{
  "d_model": 224,
  "head_dim": 64,
  "vocab_size": 5126,
  "activation": "silu",
  "norm_eps": 1e-05,
  "parallel_block": false,
  "init_std_o": 0.0371,
  "weight_decay": 0.2,
  "decay_shape": "linear",
  "final_lr_fraction": 0.0,
  "doc_mask": true,
  "train_tokens": 360600000,
  "dataset": "wikipedia_en"
}
MLP neurons of a small language model. Each row is named by its layer, matrix (up: input weights) and neuron, and shows model dimensions 0-223. Each number is 128 + 24 x the weight over its row's rms, rounded and kept within 0 to 255. Numbers have three digits each.
After each neuron's rows, "fires on" lists the tokens most often at its 100 highest values on Wikipedia text that the model never trained on.

L6.up418:124086084138132174173086118100099097095087181136128122113172143165131181111124121140134125093147124144163136134114085113127073122143135124098145119105111142109144137111110168128137143149106118099133151090089106147133128138075160118096088134102108127115177145163112126145083149092118109129169146136124127113128114164149117101118136108173147099092141106097110076146095175104119105136120170110118112110124096102156134158072112148125144139127139114114129131100099142111168138130104099127102141120141101134094134123123114090134129134110139160100110106120076131121139157133144148140091144109129088170115104156107100143132154163164127151142142157140115133124094128107116092157095
fires on: " m", " al", " ens", " n"

L4.up1237:122161105173139120124130183102124115115095155147161162078160167132156148142136158119129105130161138106135167137141138141137071126151151125116093106150115119139085099107153161150104134132122141092128149137141100092165126115118185128133153135140130100153121127106142143116123138155114090122138125107120135100129133084194102154071122109115156124180131119100125129172117139150123124114143127176122117164139105179127133104141137150140085121076158126121116124143144121142105137098180159109130112114119112151130109116133149117115123150111118125111104155107172120165084137150140169126107148079132129085154171116138095113153145135130164171147124118169119127086095102163096106112101
fires on: "er", "os", "ic", "y", "o", "ister"

L8.up1187:126146146132153133131140129146129118127134101118081128147129169133136163154131072151136130091152132113139113167131123130111164039089148152138149158095145175139117123124116107127118117117174084106084129125110125113149084132147086129140160131151097152113103068153085174133104132109103120169144092140095106111098150093150136139135138137137135143158097156096073132097150099102132109081124137101096129117127104143125133157138120120114170133105130137142146142110130111182121119121101109142114136135104129128123112092156120142072143159133097142114123135139137110121156087171155102134087127121135156102097126091125136139108137119120129150130109131144152112136100048127096155174130
fires on: " ", "9", " Uk", " He", "8"

L8.up490:140161144132117103121136116150153109132107149112097139126126131110098141112129077111145106131129184126136137123112165103128140078119109133110076145099129146146141126122134117156148100124193092113145129128115112124123109139122047124125164148147143132169093050119115180088109156142120114147143133120116118138103142107150161146151135123109122152151078149137098156078112130144124113089124103117123110116152115127141161116144128104096144128106124116140155165095113190140124127127157148157148123147127110142126137080131096132082135135111130151127132138125145142138143129131151163106102115139120212118088116123097181139137171144130117176138143103094119084126138086120075134150127
fires on: " ", "7", " He", "a"

L4.up356:104131094134152099123118147181127131148143143134130156151124161159136111139166148114130181114167161123135135130133126115167125141149131116122179170130122126112163169157141157139124081173135103125162136073129133145144105133117122133113137148125128133110177140111101123086113118115112119153124129159126158137125125135151133123143112145151158175146173159104119119114148102097111125099128126091126140146134086126126115190134122121138132139110083133158136110136128108116121116136169147132128131088147188147100117155139104177127149110132111168111160157124108118121165089139154082096126162149097114086117117126072144129175129176149106096135173123089078123123158194136097114136114
fires on: "5", "y", "os", "an", "ez"

L6.up768:141104122159132147107137106099094111099114160091101162137114143178134156115134119120122139087122152143149115117125150115136085121122087122101115103153115146083123106096109158140130140147105129103161129088115137094068114139145138145142088167122145124112173142139156145137073147087128191144119152148110153081125132181142148118123116093111137157125114094107086116172074121088135090121128098110130142152132133166083144163071127138126086114105135140151109120140146168160123129168100090127102117120145131126105083128116109106128112131141126155121156146138083122102149152085117054147120102112120122119130126146114134134118116146171120125131136139135136119114114124148155147141070
fires on: " n", "4", "5", " ens", "9", " par"

L5.up749:092139166205135139173146139107130126130112087165136107147147121108141115133087115124135131153109119125085131170117126134117157085143113121106110110109155060131117132188123155106146140126123110159133149098122113110132131110099147155123140123131108136103102082152150143146158100185121129101109101115156146079128145189106156122124142165113100121116115075144135111135111146145157138117134154113126110094109159109126123159119119143123143119131146129120123132127097144125097130129107150104153107160117150164141114112151109117119136133100155132101103110121152097127145105138080125136137112189080126126156126138084138136111166170117125106141173119151192093111155131105103086115197
fires on: "0", "5"

L4.up384:170120117174169112115093135124149075161133112115163127139134135105100153139136123103123177099162078132149157123170168094122130151165135145113174130092117151114117128104133129143107101139137086120102118143094133127151088072159173117138107132131104110118179146140164105109118118137140084166114143126115127124098131112163082177126159107128125154123093104160115125160141127082110105089139101106147151146116118149113099155129136172133108122110128154142138136130164133166115135151137148134097127094139170143096124130098080159132099163063118122131125113115158137138102094103160116105099121158166130088122136107124126117105147122144115173118143148115145142084115104115099110129154
fires on: "y", "h", "ure", "o"

L8.up851:105118137113105109151151154109153125176101135137062139132121156128095132127090084134138112119086172104148152135120156130130154064126126114114119146108145153111161135123121131104129103134176124125116153159120136116141114114121110099154141137129079140107101062125120170064141150128085140113122089115101095128120150084143128133144108144131109135117085132117078174097123110100113127085101138116114149126098119129119077126114133144129145109142138145126162135129120135158091124117129134146108132093120103127112123071174116138060147147115107151108130154126121137155141117139140129107115070133142196103096106088115173158130116113148138137127115132147118109111106069127097130172123
fires on: " ", " Ch", " Kh", " He"

L4.up815:148168120110173129081112162137169108167147133133158185120129163150116114122168119125122123188206109153148145130117160164167113170183174145130168150148128152117098155116158150160129162157147097132156125136113129115137124114095136117144131175145113143116137135083167118114116116123147126140142128110138109118124117107164121128146134153106137138179120111087129127124102090070138153095138097168107114140164105158116120167159141130139141122114129155120129108132130136139121112119140140122090140122165154141131115149112051120127138125094095125110114164134165131101150122105160140099123134128114116101129200127102115120156135158141100156099124152152133134092157115156129132116116
fires on: "y", " Fed"

L6.up1168:116107120107135147143134153119125142130127150118116158104142151174136150116154141127122116133195128111149143183137098126122115057109098128112125145141140151121168106092118150112162120146133100171101124086091128109106130147092184115119095130141137149092158097140113128118129141124103160151144109156153156119112138185170127126149111131124122114160117112134145094142104157096149133145161128137110065121121100101117156117116118137117149145078109100121129131113187117141172084126123124131116125092139101098067147108152140107132098113125147146078100121132098124123166163174124137127102087092166135120097149111094148124127149133154142155166110087141116123146104136084134127165093
fires on: " m", " ens", "4", "6", " me", " I"